MLP neurons of a small language model. Each row is named by its layer, matrix (up: input weights) and neuron, and shows model dimensions 48-175. Each number is 500 + 25 x the weight over its row's rms, rounded and kept within 0 to 999. Numbers have three digits each.
After each neuron's rows, "fires on" lists the tokens most often at its 100 highest values on Wikipedia text that the model never trained on.

L3.up326:526509494489485483484511509542516496459515541519530485475520481474503543518486479505493487508486491474490452488499492538495475512502470529508525507533521506488510492467459578545502509512476503498526520501520485501494508491484465519536489537496477514512501491548458512487510500537497495516476467492518464497491508518506466544493532528492502492488460445454534522456578504534492528483519
fires on: " pre", " fe", "==S", "led", "==See", " days"

L3.up504:485480504523493467513522463490484512502467471478488491488532479481487535482495495482507460497518530549486540540507523483530555517464551487482511528478393462488473471521473517492506500512474517542480523442496507538493520475463510520508471514477511519513517525481533511505475475497476505522497542503503517502490502536511495511519479550506518429488508519536490510537496505514493525564489
fires on: " list", "ous", " rul", " fin", " Pos", "ru"

L3.up364:505497520519504531476490461505544496484491535503474509531537531519562489482492533529495502532507523469516459536520521522506481447498474490500495498512507441489496548484482503524517464491492516433508487493493507474479503475487496555535486490526436492526501477494492494504522501509518507511514517507485518531534476497473525470489517454586464507511525484511532525528490473502468491519518
fires on: " incre", "-year", " attended", " record", "erman", "du"

L3.up692:518495516523469528453576472518495501454508528500469500506541529529504513497487523519478511544505506475454525496526522552481529462493517503467484526511512470486480529542482545494535477560493512514534504530488470478473508488512483547522489520525427547562525499509502511501509481487490478503504505496492519550457472515505512509506525489481460495502441498481501530479522477483468507506519
fires on: " imp", "ways", "atter", " office", " film", " —"

L3.up174:469495473511501463553519539510489514550478459517481467481449464487431504516521468465514472467505480509467516485485489490494485547488532483494499510480479536536479455525550457499480510517481506579496525524497507523518508483521499450478506509453557471494491498519522519492506519480487495504489498472517492479480523514509498544493503551458530449497484473535497496488524474477516502458500
fires on: "che", "ron", " bar", "ences", "ical"

L3.up111:449500512484497522468495506514498490489555500474513519502499518505495451489518546528490495522490503477464512507543523542504505478489492488497502499554489478495487523527507537459548485478521482526521498465462497440433527542491496511472512500554473513528487515539458518525497492506446490464489474502486529524493471539504488473509525484513487434507479483520473527518452506498502513512504
fires on: "iet", "ount", " %", "ival", "rated", "ided"

L3.up131:474499537561501527508496525496504493532461501489438436507527514531504473495483523515495494502522495473525542545520492494498496486505519470509457506462495478503527508511585476504519451541515497511489489457471521461517507492517525511496476524525464507515473466484514518497510531469514517478509475482508521515440469493468504513499502507544496532510552497532474505522472451478489496510527
fires on: "oll", "ia.", " compan", "ool", " also==", "ier"

L3.up710:526501504508513531466533488453514496482543514489520492504578524506496517491495498536518499544515500477510510510536482548504499501508523500504483525495533464479491533509466536477489460528494515503530528474487484484454524472512484541525476508532456528520519522538513491522530509520517514487477554521511528509514434520506519547524531504496483482501456473521527497524458481532494502511482
fires on: "emb", "ce", "ired", "ated", " imp", "ified"

L3.up653:521489522458519506466491518503491478475514468489578531505458523499508445482502450507493503472488478520487499543494520521528514543505493543496512490502476501489508477524395525469532522527489482507484472524470496495486490502495494506514515502511515507496519530524474493508501490495465469496485516503485474475507507472546490484505495485465506475522445512507490452490522510548494487481517
fires on: ";", "r", "ff", " 40", " because", "ple"

L3.up551:528527496488465485483507475510489469481509511481518562483479523525496487504493465536512515507474485517505514499517525563578513506522478500491491499506504490483490467498471522502476494475499505486531485487523504504473498491532520531511519545548480518517536491532509500534507491533503493492452543540505501486515484499533531476507530511458505543480471564447493461517538500528487507479515
fires on: "v", " official", ".7", "oss", " cent", " 1992"

L3.up660:455478446467480502508497470492535517511504516501492535504520510529424525455503498473530486540504544493432545456484499512494483465467536515500478508525504499479526529458459478539470478482496530532510511506521505501483503491532485513504465474491562505477547501484511524477502454493495501478516549530504517498500465554509532525523493534498483486494477545488527509501487491481488520505456
fires on: "ap", " h", "ange", " •", " bo", " elected"

L3.up726:473486535576497481509483498510486477510448528531460454492514484525517522492477522509479467505499471518545490506542485450507475547510496480489491525473502475514483492500552526483519488535469473518494514477480499464482514469511499515528503534488487495484479469532486515496500545496506492530494446501514516522444482538512478518483499542556501482477502451509485522527509454475496515502497
fires on: "ut", "board", "ast", "uation"

L3.up735:476491516531513476511547517525475489528517452467506470490449511513460493535505492514473497448470471496479481493510533500525504554501510480488482487483501509545470462519559493459499504504505507591506532489468515487483519520516518488480522484535525489529503486553526515496499521495487485506472460505500484516498516500536495508510515517416525476499491510516455461483515520495512494456519
fires on: " stat", " list", " stand", "ery", "ird", " medalist(s)"

L3.up163:464471509523455464507515490528513496465456549480468479497481492503472550483483468472501502501486463514487534523496545484540508473500527478451471506530466495495486461476496510509512490536478478535481502446537513504532501464505506505496485545470516491521538487458518535487505490513515479513488516500498495501454488501513500524519528545509513477473452567475498461494575472512507540504512
fires on: " cont", " because", " due", " indic", " lik"

L3.up308:506513486518486494471468569451490519497482492477502519487516545494503543508526479483505497489482502535502512494538500467542535532514490526538472527485541518494483532483464527563479507488486508504522467488526490477496480458485520484509488514514504507543497503477463506477506430515460475488479487519505450516467501482521503461458475495493476459519488486483531494518520495543504474530514
fires on: "\"", ".", " prop", "'", " dep", "ory"

L3.up363:514498512545507543513550546518497504479497480484493481499513482480493520523516554459503519509536480504467467454497488463462480549505492476468492505463517523501484469517590453503494504533511505461502477497474487546527514500505506516494515493514506478480501493519529507498518502471535472529520467492506482489507473480451490502482495480505513483536519462508517521465495483490529476471494
fires on: "en", " time", " very", " at", "areer"